Part of a small language model's weights: 15 layers, 7 heads of 64.
MLP neurons of a small language model. Each row is named by its layer, matrix (down: output weights) and neuron, and shows model dimensions 149-297. Each number is 500 + 40 x the weight over its row's rms, rounded and kept within 0 to 999. Numbers have three digits each.
A block is one neuron, or neurons of one layer that tend to fire together. After each block is what it responds to, as a language model described it from the Wikipedia text at the highest values.

L2.down506:474469537520476476438489448498540515531518489539568550556473555502530551456455467496489546525510517457493467496503583494530446514465580503524514442497460514498473533440565484473506521507536505458503522492511457437464532533508608581444509564550561495469517464547498465523506569514508490509583572488504506457517512570480463422519523497533411395495481517467534444471508443538505495512518531479539468503530530521464460497467429456547537435469477530414
L2.down798:516536500511532544431454470450432479541499468491485406528491554536516547445454485537509386511439476490437504511510522494492528536493543531477546495550459522423441593483501456594499492455466459467490465480502495439492441540549548479484526470538449579468561455615583453515476477531554451565553485555519435543564499547502507523483541491486515521533594515517448510444518461535480478549503513565529522448553508475558533526565504499499439578520534499512
L2.down985:489557558475485563479452484514468432576509491480469470518423504477514471533381518545547502515496533441427528538486496516423537412516520464539522500504534547534481474535527538489438512505509521452500464474480500523567479513476435517540507449516500515480509522518553523504522518423478463526460521569493479511517462487477491445483387541494502560504572481550476441427455499530494517527469571433512577462548482504485536563546515427451539421450489457479
L2.down1036:494451445544621526438486436539444536483512508496462548468509460511492503562490489559500538523511461537498480516469524477489524521477575530510529530505514441514469529466548499475461533507467473534504549486505523524528501502454505519491437518451565525503482545566476517498532622444505462455457516523499533509471487525508541561451459494558445538488457501461603457468506490501548557461514604467499473501482487437550561507456568535503462529478483505472
L2.down1060:500498508528487527485519445475533522469566518464521494594515573433548507468514483449535425488493493494502499437498441441528571518517561527514522522518539509547419515500461540543503480473535427471441541550487500586537516573504502430556456457518440485490546463520507435431482476478502456485449479491540495539474478479522462517577499548546508459500499491496497518494535526475459533540498643465594506472499477463527504514528491595531542523469478484514
L2.down1186:527546501422383533458523564520523534527492539566487491515450483470477545454525433488475518518527471486515465489533488453479554466587552555529532490547556474515478493564545517579500473552506533491518513493443526493475527507544516553538513478586466566434504435423475515462476529534495441524507427538550507512477429476514458444534491543595451503421481441526514495433523485511446511540515554477550461432574485510473504455500488545510450475528498538492
L2.down1691:425457493445509510502510502486448505491542514533531448516490503460508503414417468498461473526504551457487566536469490473484499467527524588484446513521465531513447564497515516532507556469515494475474512525481556518521604485429509509446386511523477484510499491458561488594512499487523477512467463547442502424496489496544530496504518529552447475540510461494567497498571446518475482556480535455532482433526483502469478418453535545498507457416499497522
L2.down1701:533516472437458437457491486443499460571516419498511530487526473497577561448511472542519500578473505529503526531405490472524519500559522500527531543487441470476577464573460569527528463541544474525466517550532504482473518572524498560462499496516501517530516554551476408461555519432479525475489475491580463514489434541514509485567506486487415489503562520461476520511529509531496551557558544546570468372506449529431507445453529500509479524449516512500
Completion of fixed names. Final piece of an acronym, code, or fixed name whose ending is predictable from earlier letters or words, e.g. CONCAC-AF, ECOWA-S, Star War-s, Louis XV-I, Middle East.

L2.down184:493530476541507470523466476516493514494557551552437481461459574489562430487576545514487486550510524479526543493543486485457507523474490468505522551515539502541546538542502610532548445468531524517533494498480537565518544514452546497443497525512461533445436402484572485506546477491434548552487449558535446519547506502447399465502468522509534527466558482479517449475530448525485551550507604551525523427530412536526512502442507524547543543507530462508
L2.down472:483492461493501459492432475482527513463444501546579480488523551492532452520554505498506467525495528424521472492525547477498594545446449477528524520503454427505478581507445454524517479474529595477457536493480524557552461559518478455518479520382470508523541519452469516494467403537430427459488487457520512528473537464470446543539457512560440450530546573554510530506519507464449450550451548541457510478514479459472452474565475542461553441514545464488
L2.down554:453524552484523454478541520490526467445434506475498468461520492576481481508558486574532532457482474398461491531532501509497422483580514430502470484534527431448539473452501493529508542529527498492564403533489423553517508525524556576531462630506523442475542559429494498469452539482501532499490514557402500457539424465515484552454488458505446449568515490504436465564546481493498504548502496534535515394494555458541456460474472490529556539458509498436
L2.down927:474471526579495530517571566457550360548457501438493504514483484482514464580627495510497524524507460470581534494475491475587463510546465551544529529476475519512478541454468607469408472505523489451546519491475514547498548518512410512469534570544507611436436502551479430494567483456495481468484499452514494540471525463577524533502466449487452478527569493480513469500529494444469531490420563499462436527513517477552553519493440540459453494475499450486
L2.down1031:462481461575533490484494446464564458453448564497491475476505512429511458523513433494489548536526501413541489415495578518479543489447461477535505521487455528441511581578489540561554524485494508524481476499548508456457479557537516577514575539527533505516453510506461452493552475563445474472475535496543447504487475511540519390567560510533537527494535521476483462540478511512457548521558559544461400489528515528479550433453503504556478581495515436503
L2.down1472:488475533467473537496507511443559480503569451437484483496554557570533513466419505523508485467430563504520497503509483488461577551540469455496432503510461485572457496527443524495516552555487544435576477444471496577532582526516522483475530499451531457538534554540500454529553447475524481530459462559491449471548535443495528545512503487558537529571494499490479495560559494485493492505368489498537479542465494475451524509504581504475517518458530506483
L2.down1574:476486480456557535527551470490514500512498502488518445542488479526486509496425542395500519543560531455494529490522506501564470567436493513452529572499488492446572566449518507459615493433518528499438406456460523556472501585491541512507451514517430508494597497532506491489569465504505542475507545523434537593469438517481512484460523419487516466462531451474480527506597459491513529474483566518526535530547523529525424443547511459500460459502461457496
L2.down1592:524541460398420508508538444458490493485503459531473479537483526536616417492578544531507513523546504539559518477409532445485505532487486502539545487542555531508517491501461471503573525563487539499531514513454491484475527580515480580479502499418524555531437467557441481479470516523475481526586575492491479470565502475441594463364479451494514502495436492495483491484550489488525482468476517436454556480516553471425496424513502471504468447563564441515
Phrase-head completions. Word pieces that finish a word or noun phrase: stems after "re" (reissue, relegated), plural heads after modifier nouns (engine changes, occupation duties), participles after was/were.

L10.down250:541489407497489529477503459564587485483476612465489530530476553454536581514588469452490478497568493506568494467525468496555484488522519516584472492480491503534562540554505526538463479469509564490475545502516481516470570523498595552490431549490483484542490478497471494509439512476423474417488530525486496540508483435478479446562494517515515459522516518502493448500462476529452563504564462509501491480502450517477488465520482530578506479537528484457
L10.down742:528511538490477494533561458544553520459490497519522574502460517464530475534475472474443514550409517477560503498538470415471507509529539448539515496507513458494551437447552547494499575522530535523486459529504523508514558568489579540482489447466459510500548468495542492507504484486543505473553527473547488464390455554460503499487509572501512515359549514503561507519525481499437560588497551518488557493479531507430548421478491504442465481538586477530
Surname end in citations. Mid-word pieces and the comma right after a personal surname, mostly in reference lists and credits, such as "Kuhl," "Feinberg," "Taller|ico", "Jose|f".

L5.down588:520568517501479463421457543461510507446510468565388495490578546438457491597533481500559527529523455525497524504560450473460485533457421514518445439451483478528497417500480452545499544523511481511477539460523560517501504461464509541540523510437457508465501481439531487480526566524478414483481445546518537421571519494492544487470479517495575480578481501490458452507512561505522430535512449465478461503441507502462426556448464512514465510434515462493
L5.down1195:532430422510548490452492511506396458544603525447502534530495528496500531485463429492560476536499492484493514453443473451486492558507503494460468491499463464490478512450427418429464514536605478537523540508494567491420486542534550543480429516509481450447394477525486510450531536568452471434455474479548542544538471464462517547477526527476458501476442487510445401409507488573500562489508496571556500437509524509498559494528506537523480433575506487477
L5.down1380:512447473567521503497507479484456464547536484504492452481522497443564450452498508539491488471471490505534448476469505520448477519457547511547522469482497538509479550503499522534491514481531557448444579549511472454489542483461547461463479557532514566567477517600447549470533494548476485521514467524452540495456542514551528435485554563492496492529508479590525479563529459480570531528474508444475506576459522557444486496490449531521549565542475519560
L5.down1561:511514491521506466505587484466491441512512519506529494441560524492499499478489494460538424530519486515488518543466457531511514499456517511441497531462443514524503489587465483500519518534565555472461469471485494453463568431471475529578490488487517524533494478472443498537500468471518436479518431507458534494580552570537504533461524484474562529497511515529502452526528493390452498513515584538498510483544514554534503486499499515446540526531492495408
Table label-cell separators. Pipe or colon closing a wiki table row's label cell before its value, e.g. "Total votes |", "Total number of members:|", "Born:".

L10.down438:475447546591538543499471502454530542428523496469533545593544507533505482452427593551567500495514466566468502526491582488519447490507538488522368488471473487534519485530456456529533587546573529566498535449525510519510499489473502586502445568521490561548544457572474448525495519452547536503507447503462567493466475514483541509516484544520456524461512575504478530503514425467478525561438473484499535483543474553470488525455451507534453467537492516529
L10.down567:495439558475517510449433471545519506542581489524517542513516526495484470584514493569546493583502577502491507540557469467511474554489510545492479514560574521469562525491419432515563480472458468532497466552500528592484513560491516560485547488469481512543500433510484497508556456559458496528538470520485507594438457505439541518468473514507511475594434521469492489440518569493451548502460489467509410523526572507436479452450550430518443502540440462476
Abstract head nouns. Abstract or action nouns, often nominalizations, right after "the" and before "of", such as control, acquisition, reduction, presence; also "History" section headings.

L2.down82:494462487462467576502516541467493555425468543504495441486534445539454563536532554528449534410459478538540509489493526533483544518441454502594478505491566524508488529497502492525510508528510418513574577556499494528508493517446451461487499500499470516462488512499476476461470460472485461461506483517528451502584528452451510551466491478504527506577487503557510534426448553471384561548514540489510469483548540466510409501455461528453496549458521532530
L2.down124:442476559419461560490493514507546553495451524536488486532504471519496458506531454530500426522558506467561482402536476529501487531462473515511423508431560409523560515520474495486510442545488486539538481548549542515479452484444522506489487514513549521546537499483470509537471489518475518546558577542457538442501459515473453543566497405532537513437633524484556490489464511461500459515438471560478474527438478417511479482499506506461449530475482471509
L2.down498:516460521564467569482487473565509501515484372459545493446556524476553531595516481507555424529489495473436535494553536517542490494477543462496456509473542565457505550511523526447460489522497499483381524469514423507460496488469552457528557503514466389485508530532497493484446479554477528520496460446513487535519504528475514485464480464530464520500462481468517474601546545472510512442484517436584537454498560487484507489502488447505511552536517457519
L2.down1480:623516486455447476507521494452519489466514453466531506541468491493492503549524452537560456426568510476492517449472496502542486496562499445568476525488548435510400483495578538494517581522523450563511446443471489527567619480570560450483450461450489456540480464519453513570463514522486457461516514497477493502561498481488517570521494494480528474545529492450558492472487459502413451449501532474494500493491527422470451445514477526581478490515491505495
L2.down1512:453535608547530457476554503531437464507500454509451509548649541516469472507520418498554531486462515616503531517477465429498478570495459463486488503492474406459468538472416522501488499511543472499505488535534431520515486506524470527504488447457526533507497499446497536505430523550523515541441559494416483504493530539525495535456444591511493463477498549528487465423484568534478405481510464428480378563547504449477541525522487463596490507580483459505
L2.down1605:443550488482472443480554436483527546483527436485494510515416510473498542565487478477569555468512549431478440468508528522447471496532503473505506546582500462442484465423464561457522543517495422531474417547586563456560474528481508488469517532455497430529410529532500422542470447539511507468475516501519551430484552492535552476534445504458513511521493539461475494555458521480562522492552445550509457523489477449593505570467526522471489531568574501450
L2.down1669:501515477483537474491424514499529474462525513472495479552490515500556511432492505539520468467570499482443542510476513590483472496469522520640514471538540500478490474499526554453498460478517456526471529566494512539454471516538553485613494497473462559539460427479437484536452528504545585522467481572534439518439487492549486466397534503437508542472517547482577557537548551451466601552515509516465564452525507524493487512508504418517492492501499546533
L2.down1770:504512493484502467468511442496484575505498453466459452464555523481577495547404488529478504496489569509445477551555515545516502523600500491537415417460439421500509510523528506490479540589428464491484541534542450435520451498496520471577505527508482503528529503466466540478460488489483484504434510492547528482531552498491460458452471600526462491566468565527493522557480497470469471462451426479500559542399541451476436530514453413487478469535473478497
LaTeX pieces and table cells. Fires on LaTeX command fragments (\text, \end, omega's ga), on first words of table cells (Lieutenant, Republican, Justice), and on word-start pieces like do-pamine.

L2.down104:580569519438460512458494509505541520506461572478455507478518477478470532497461414556479561371529462458463451510509471494494537523506541516505511556482505558481475570442534604529529469518477470523493492534447514494468488490517506545495492495462484514442499500524427529512463455507519529496516476542470547521466496541526505424474443511525512505508493511475442476512405461482519548504513501478471529516482497506541516514519593514446469456483507506530
L2.down178:511466556525503592476531501465536504454441572455445518528595521447424449528502446473493536434519441482463508466481467473469499433477484532506428526454518495523448487502511487417459584582530546532498576518475503492559463518538498489493529489540461462346503519533460538485482543516564469578520526541464472475468380501510547502500503542414513496436508571461469477502533533530487524467484454446427488536451503556551535509559501507502475484440549521529
L2.down264:508451483502455493470477513452456565429471480446493524443497519470520517524509539596493536471473515508486520445391471526458431507453499495543460571487444546478447406537523524536500496522470532475467431463504542379536497526521514491519492547518556542422497538469502536550527518521563482457478550551508534455485443430539554509436538547400508530476585466486541513501544490551545484459495514565436529605508504560504491531541500472510510527441566572460
L2.down314:523501499524579531509431499512466449439503500487514540523547493497490525417471463497501431483461510524485597489480525535542514539498506502462410536509566453437530515549514500494485545485484444551531495464461476514508559468487519555493493480494502489459491526550472498478537584480525531530450448446494484565602519501475502447452490491564520485413505466485483573489473502556534507481506445528490494531490454455460480500567498408482449530434484470496
L2.down961:449526509468488507472553516504470434493451454533462512505545496433537554451509431573421471542448474456466434511490518574559489561430560442486507473487519489400543457522500573428556489619471469566540492562540459502466487490435563535475499448502533511434434498530441567497508457515483483466488524522507458478537534496485480457524555517495509484503527519486470560403493487442524460497462501554489493573464476562432418510463464456442497550514539505461
L2.down1037:476562514437562530465543469507489444477493533412442540512577508443510524432459415501457451529493528488485613481448434470466491521495540508470479538510501553477527539503464570485492525486579578515497523530491530500553553528556479508529565518546505593404546517547501520541544511531490455562469465511554521508507469500458525459447497582495490525465504541486541465490498483524540513526579547518499540504527462514499506535510492561457453498512469486532
L2.down1207:461459544487559490492525503504504445474516566428540520477530572456485512501555409548481480490634499398490471537476476460516570434462538485575524545482520549504526508494473568447466489462469523540538430516561582519527579490439501533527551437511516521468518457540513495458511537505496494581486492546466500517427531486511447517509470459496604506534500491465495517572508547507489534508543470461532540532526487449462456601504496514447417483548517464570
L2.down1394:488486467511538496504532414437502470498534483574486510498501498484425525537458513485476532572487539582492485406545505587479538486511511484451583551527468551570485529530460515516455502504498467548550496503562496591589463488444541505445496481403488514508526517442425496522518496525485372542489540537489535445531553568540503516489480422531511527527433399513539477444514517562459472519570512503402471538528435486438534504567475517523532456604519498445
Table cells and passives. Pipe separators between table cells, especially after a first header or row cell (Team |, Pos |), plus passive participles after is/are such as used, found, said.

L5.down75:486493528504516496500484500467501541474448500562485514540477430403525478419550507460515572501561552506529530469493421464469498572568447454503522491492527500448531479464548490509547580541568510487469488506513551514516528541518524512486458493486462531523446531538511492497554464476465517519545488472438477465444518526437527466486534556423496534489579520521539460517506463474499511463500462536434490561499526512524442458472477547411520565447448475554
L5.down339:460524465463499522502505402519544492413500467389488434475443560466451482464499477531506509518522503517405541509527392552446441543516474512530439539577566506408536610505498545477440455501521574540510482474548523587541477456468487506557553501452545461481474559432421566447489596517536491530579496515488470531443511464518489400511492479518539467422504440475463510500491526560555571524469498469533471452469423508541488487539514562419548484479501444475
L5.down585:494571468534575478504508445451564492421514537516519515467558523525520449434553481516489533510525533438463467478544483560496499471492476470483494496542563509519518479452470454506546426517476461442492478469419510499532467554525525444460597559485486424521482531512534551455536463570492567522593483455533434544485557458525522420504493471572508505461482566531533480439477474467487477494413530525489452519503481502508548486462497457407518528495485508486
L5.down1375:437533530513567502504443372494593465508458556488452464441461491443476464430496516488504477521473538496558465517550518572430444491538447429454495514459508487478478509552555422437549516492457483561496550505463499493535538615509497510506520533500549527574512522424480520481514524509391489534508475535520441583442483542513559497538507463485491523599470465503533516500489433500495559500482496419471548594458419454508468509577475507445539561414491498509
Discourse links to prior text. Sentence-opening connectives and back-referring "this" that tie a clause to the preceding sentence, such as However, as a result, despite this, because of this.

L10.down60:520482527468528550595540466517443490502462593428502546523472559477531495468510583565524450499484517480400489452496468462459495443520539539472456582489504402575526487481536576466455482497525491473521512536555510451465530507531489517408501549545476486478485482479452493475519520438551507526527532545478527557501610466455514503524468597493501503431506454555485506426461583558534502482506445494489530423509512509514540460495503552582470505495422453445
L10.down1432:507472475517528587524605511417551516458494515494499683478465455541541456519481494588496468526496527520479518561483527416466480508497517539454483542499457462520550432521495559471555531476451448500456593505476516489476472465493482529517468482474489496499440464528366498493461518444520474523471517450520592500586460458556539503435493494527485425495483576580501518595527465497516505439473490466585461575503518548494526481524475500486532488445485519533
Table cell separators before totals. Pipe separators in Wikipedia tables, strongest right after "Total votes" or "Turnout" rows just before the total figure; also other row-start or mid-row pipes.

L10.down527:475511517474522507541476499512572505479554436521478515525504492485567508506509564470579533481481512441479472469549523511506532456469448515512567456484531470441510495561483514546551474510492550485510541473495557504528520532488485447555526473464494491445537477545545524442590530473485560499457479534493436372474512500486500449456567510559600595579519569458471573480526503517498527536484475422536508484491516510491527520518464547504588399477527489522
L10.down1689:504505549494462509503490582511489486475502504492441550527521468566509505487558531557532499484508517492574539499468549450509493514586377488507531529395525508542534498471531525501565532495516523504452506486456474498540442486558451469536496482548538533504525455537508519559469534459435485436427464534452505561500457486503499480497480450519487458523554540456519463557513528537472448477514426517419519560500525447524505550500493486461472496542533492494
Am/M name pieces, months. Word-initial pieces with "m", mostly "Am"/"M"/"am"/"em" starting names (Amtrak, América, Amir), plus month names after dates (May, September).

L5.down180:567516489485499473443580542536478487481523502581468424544519412543499446516575535538509503481552492411561537454537546491560511568497492474434511523490490514514509447513557565453513564486472454413473469452552496531447493487605500474558469450536491553530540527516609529516484489482488556562523430424521560484498449481481501511470459545416480548527507510419436418516500516502456524601525492510530556498506508431492502557437483489495584539472448463462
L5.down417:547483437528502419563563472537550513544544481517512498535446509498528465533476504507552549522434431514528557550588542465539464551510508543474432481533506497526550531481524497505508491509529495430481508485570496500421565531588532504483461483478472536482528482414448480488523495501489461441512544442495508514536465471545514482510526565437504547582577467485498485513501535466525477529511547550508473491448484505505530497441520498490541484509538505463
L5.down733:514566537479531497461546524458516505471440500515404538514498485448450561552451556491496501541543534534609475498551568483500485423551519464460551615440463475500556478394525519497531467490529481558485454513507471560528527492466444491488437451505510578522518466452559521483518540453543514468559517499432527490498455516488452432500452530454536554517559460523432505515485476435483537551547461570514494565476485528486526462486489503499591526556487483449
L5.down1672:514486548512477499524583485478502537500510527495494472589528495533585509456441558525520508545533475478501474447570540491546496494454504486507446544454460530521534431447508516517485504450450540447487491499555473512522496464568521444486399503487536530507520444437508519500488449495506520526518482539451530536503427506442480509535498540472494555548517505571515449477489509496505535624490583585584490504491518527598484525492551504437534556526510460474
Plural noun suffix. Plural endings on nouns, mostly a separate -s or -es piece (factor-s, petition-s, gate-s), plus whole plural words like games, elections.

L5.down450:527544525564498500569552565529564502418529534577456509571500567563575607481472484574590477482459516445501504451473490521537502519603438528517460498447572499486489476583562489526495533440454482462488485519512571456458486536532506501469489468561480460533446544494406494511505537487486415507421480560510570496541568501514484465550489541524427460513474447476435516478489526545451484496516520540477567531544526512553494480565485577494587462518536544493
L5.down919:499550540615490475547504522610583444428519458533547561524499531519490568489406491555514463559455479529554492462427484504474545458501430446535522572511487467505506482523480562445536513434513579511452527531462567456488512412547514572482494497546534486453446469460534525442467557607540491504499523528460493526494498496539510573428514526539484562504543487460490528451507566447445444560514435512534427545460454468448475470493520493525559491577486415481
L5.down1751:500499493547450524477476462462509497547502495569575556422430450510458528480548448546503421506472578430560524495497448406507552523510487469515510558549593477477575459492507482481583505485514495575554478460555547571545510540505513490528485507520520512526472548448500555484519472530498495550495541515504454537471498486526505520493498534562446456492555504494577461414550455464543451496482529418512442433474538444518461544457566526456452458434464518469
L5.down1787:499485497490505487480431523570488424460484513482509616456568531513458449460514470516482510466531466520464419469500474474448516510482454500490497521522420507547554531494506460514522500527503563533505528488468563504518517488475462456487477532512472536446534475530571507426518490509519484490549529497441428454462392458551457481595504515499512511461528482543521415423582556578506501481489491547485431496526457443479506521448591506500469456528502461486
Mid-word syllable fragments. Interior subword pieces of multi-token Latinate words, usually after prefixes like con-, re-, em-, such as con-cu-rs, Con-curr-ent, Re-ci-tal, Em-po-ria.

L5.down274:512576498498526519476527476511451490494475490506556520590418552484479471438552517474438492548528493479505482498493612557433548498510547569511499480520575544554540533540479495465540491512511525460435483477447517467490534569548442460481438521504461544500531508459525537509547564495483496523495504567480550513451418495543500484523518567504536523558455452491474506559523466487523505508469545481431529521487485501546482495517534507436510480456433495491
L5.down644:430533507449562539476475499505413538524459519476494507520434497504527579441392535515425451482506531524445528550503491487506555464481530521498516466531492526478491510391491546476539490545532509505474501534574495499529516505540482535600485534483457517466493518448520521490463529413531510498426514502493442538480504486530496512454389471538472580548511564465555592516516529489462482493476475545420428472529427461405393458479538489481543518500475553483
L5.down874:453567550474531444434444506520556380416603436450494557509505485495574513494451499532490486531505559499529527500556431540473520508464520521486508495504535481501501543472464520507494486491555477540454479527456486513587504477458539475477538569461455477447483458532518512442510484532595518503488445479540429456491515443462508516550491468451540461495432593500562522486409468513511558601408542466519477479489481480514502478485513546506474489504495445563
L5.down1219:451531527510538459526466441531544538471524507486474513529518511487475558475520536535481426385523476442483508466556519502522560488511504543521495545517526545457526441487469508475560439555506496450450530595424540479546470528503517539546502524511500454458500477506436549507442483463646484465482487488480531449430500535537453467507475461607502490482478510552587581499467467553493474549483491502551441492455545449492500492552493543467522507480462491504
Acronym continuation tokens. Later uppercase pieces inside acronyms and codes, such as the MC in AMC, TV in MTV, OC in EEOC, B in SRB; occasionally mid-word pieces like advo-cat.

L2.down98:478513505468462568427482499479404492562502422597508506523570571560483516491540503554530535601553420524497495509512593525487498479467544508475506504494524504486524484523549480484517491431496516448548569484509495446530509487540503489501487483486519515482495526496516472546546507466496516489525530567485475429514523541507469504436540532532515516473509496523424482453412530485485476477427508446464510539579465476477479582383519506509472533531510442468
L2.down234:566484464478510470476504481487464432537488554442487471563480499471469435501505612454535468466573507510461494507582447512505532531568492510527512475467475552485459469477510496535462544477550525470514544461463544561538466528439473482481551567457541508438486497434538524534569494554531443497477539508510513473518521526521547427445546509456513486555475536510502559505520577440535567535477463484492522520517519474547512524536501472441521509470508500475
L2.down436:474496488571476501513463489598507492524592520566484512477570511494507519540462562509464470426502493464549478551503474562547475522562453466481442541537453485455462471606494483522535470463492504526536436397536507493419517495545550492492497554542510472449495465462516479516482548527464453464518495511510390528491498481491522503493550571469563540508519526503574561381543509556534456436489520540467507533620529496494530538506540481513530496513516535515
L2.down437:514480447481519491532454467504515472550521501546531461514472486458543504460499456439581525556502409494510496517492483480542519525424459495537458545530463477545563550484456451516498430498469483617522496588457485527473470534496446613533563524478525492529595453525461521500518471459400501494486485482456508461498476530492471524532529500488450455490558485467506441450490579533518482488427537494436533469490514545456466563430562518521480537502501469525
L2.down782:442541479543504528539555497451474502489527494492558501448414491496520565533509486437412493491531485570476510531418454548503506495482452534489513505491482549464489483523540501576503469445458586493456510508519556585520479461492470513473534512486548546460435485542437457508517475495529538475460518516469536571559475418458507491448496470529483511482541533433584538477548464510527461515476499506534469555480488498470452457497463448553543501457475546522
L2.down861:546529554528531572540484545486488462498520529457524459403546480507563540448463533541439476494511511466535422475532508500529474525611437501480517544509448566491492437483446562554503515456514547559530473558531498443504510463579540492463451476548426486496491574548497473459521436486475461573478544516527407517469478519422563464509466462500573445518486519408485508523535477469506491552517492455509507531460480485487457551475466435483536470481536539502
L2.down1178:489426512509471528532532482503589532424481443494479501495469457500498527481505506461475513486513500480480536481573537496524458501478484505485490507473467540447570503504545410492499499522506495522488531439529490445582504539517517466535529501486544429475485504423509504506484463491510482532553552545489482507498513498541475435574493478530499508498515483445514539438454452439481414476526483486469510519528498492502516459427440479462533462468475491557
L2.down1306:584539478531503507581536508496541548553550476493524534508512498491479500517564485501511514430515393471512523489516511449441526487546455498448564488490490530541534601556506485477540438469497438549468474474465490492527550496467532500465520520534420508493520410453548554486426479559411529506543428430485451520478506452570483544551500477465518597542434548490496509542505509511471461520449532464463407505523453513534442525529476579473502584542532519517
Em word-piece fragments. Subword fragments that open a longer split word, especially Em/em as in Embraer, Emma, Employment, femur, and re/vers in reversed.

L10.down416:493481479482461520482499486428510491481472542468466456484533513575576456460479493532537550476533508556545470530463579492476495491564509456486517471507541529490575527525502508421451505471562489481496499532510534545517477512506479494502473480490501553484432526525522556451547468511549488458476549522495526471517410530505464504493449497508450517505432447556552454471475502504522570482488486495500503496492475534533464541479483470526516472468444474498
L10.down578:485521504560603545494462527423464466448482459570505508484534552481538433455507486481482552529474464523564510436428458427472522521474481511460491565494503482534564532494491471559620533509493442495566466523584534545488461497538562491490474588485497501492470523450515502447489542482467538448517465495533502560479511538517487489477520477530454528458616566538503449454523422479521517460467481507556530501518593548554575550510461476441445568555495436524
Clause-opening connectives. Fires on sentence- or clause-initial discourse connectives, mostly right after a period or comma, e.g. However, Therefore, where, though, While.

L5.down548:515501489548490452521518555475494497547544523531401472492448462500566443501488455478545474498439516581564536486486476526535455518521553453497464477514568500468474476490501525481557493497524550559491482499489490501581545542432470539520527539549468544577422597481477469526568502470529404481525519546503429491490527514482527451531486528521525547425576542526529502470460452471479510567504536475578568515516522483491473517397437487428509524512505485507
L5.down852:516445530516492507531474519483460503442493543555529484481494518552460475421490458536524498438485492514468569531475564507560556463499529527484525535508496575517506465516549576473517453524527433472423539516541556560492556478487428473471473566521541439508546505419507501520532514561566462522477536591523490486506464569563484482456462487518497506553490514493530562469497563498569434439478547448462508496506547532443443500545485505444488544493510478594
L5.down1262:481547508502500511513437501480463503454506487518443574501449556484471532406504506501481458507439509487486566482519490458472519411467453506507491529525506503433499553532524487409455538509532462527501559519422497537483463524545507514502475522563571533504514568523468539520551518524501522577544483533524485442515475468514478437465492501532431515479480482479470529537455518540500479460530503490507533529407527497533553569585506540510535487512509490463
L5.down1445:507524491534562553536535476440513541535506484481550458518499503468475491488486522534478490450513472465538521482493484497472535495462563493549486525551516507478501487469509547441445496491532519456537506486422503455483481466473508564513519601540470501497500508517419538528512483466402498451497516504481520535529537499461456496501451519506417556537517481402475453510435476565504514417471482478463515470426544564512437451467449453486470456435560498482
Mid-word token fragments. Fires on pieces inside a word or number with no space before them, often in tables, foreign names, IPA or CJK text, such as Hø-y-re, Sno-op-y, 21/sq and 1931–2012.

L2.down21:522495474524437536481467474497524507491539493521456499434525500480523488531546469533485550511471505473524514567558542534515507544393472442529497619458462459449550518499502492541463498575577498415512465468495436533539546528548460479518489500453504548578525494542509439440500501411423540480494462506573444474477510507543533493528552501444493503503613488452537527439442479530525513510480529474549434378500480557444456498441561593472493519505432546520
L2.down171:545518456480486478523479460472401460485513453487525550552539431523475540495504449441541466433429525509496510490528431602494540465496452508465482469461529449502490548495478457473499538496516484545452502524532496548485555557468502517550498471510554474449466473483511471581527464476545449496521448526486465474574459517513520481492488541499523516477450537506537516445526479465474486488519554506452491489509503467447462522470527493517450471484455519431
L2.down471:571458467519430534498485453479516431460555440506501548507475483527519547518465499466459502502484547550544444553499477489501444440554521421545476537527557471521523579472542570486507473524473502455421487513514567501529503421550491477427518451552487478513441512472500548492572538508490558467498445514515530467476407498449490525490490433538516577598478485463508496484523500500501518504421531507521472520511495511627494500510524605447550432439481429552
L2.down634:527522468503541435508550444387488508458507491538427567465499474577447425444511490477517504450506533486443525478528388528537477516574447564465481531460468494508543509543506518531505485455416485466529480418491379577522605516480498458553537521474479453470555537506476502539503573519522523511527569512471423578438499417497515504473466474581514509516450451508527540482429496485506500511460546479483472542476500551467491497513514410480436481498489503571
L2.down638:523534463536446485525443554534512537523442515527449493520504481478487498404569459408430533499544527481515521483539541481475491475473462439551464563480556420529500480454448533504537527489560515478562501474488514490487492494486483466456446554479511453543505453502503509457521452465505586496492500441474494497443478500496491416489548467533512483494560458458490444499480482452517480479514473541473429500547477500518495456538425547455464486533466475490
L2.down726:544483500492558544504451529503492512496447557560436483561398505513485528542422558498564558549469574540566463513495532546566508565487475496472464479492445491541544421555459455499449492490468523579494538394464519488474479472461544466512533548516504481442497462455536489474426522498423505539477468462510488542535529558516522513558458516486453533506465559500485557491467456471554616487491456521468481452456491500561489505519551459474450552531506488521
L2.down970:507510463552506566553445496458535568495592516474482491507478509545539477535518484497453498473554560496578551495419525483480470469499478557440565509544492534505528491427506510503525483522410466459511503502421433523533494510559466463579496509422515524507492499481535468579446449499450462512509502558484491492530495508482487442564478461526520533509596486563491478505542452512471499524540530488444451402474500478478535490561572475489582464467493502464
L2.down1224:476488475469494568507447517500438531448481506475508569519456475436470461481452492497522520437501483540545490508504484484472454491493459499546503471434526498573550508501564486547558473545434544377541472502420470541500495487504506492546498523526522479505526532410481544453521572485523476543445464547499501553527504482508447484572460451554416511432518564456484553507517530510473520466526488491459414477410447547495479362517542422559410517503446537549
Anaphoric sentence openers. Words that open a sentence or clause and point back to earlier text, chiefly this/these/it/he/she/which/where, as in "This was just the start".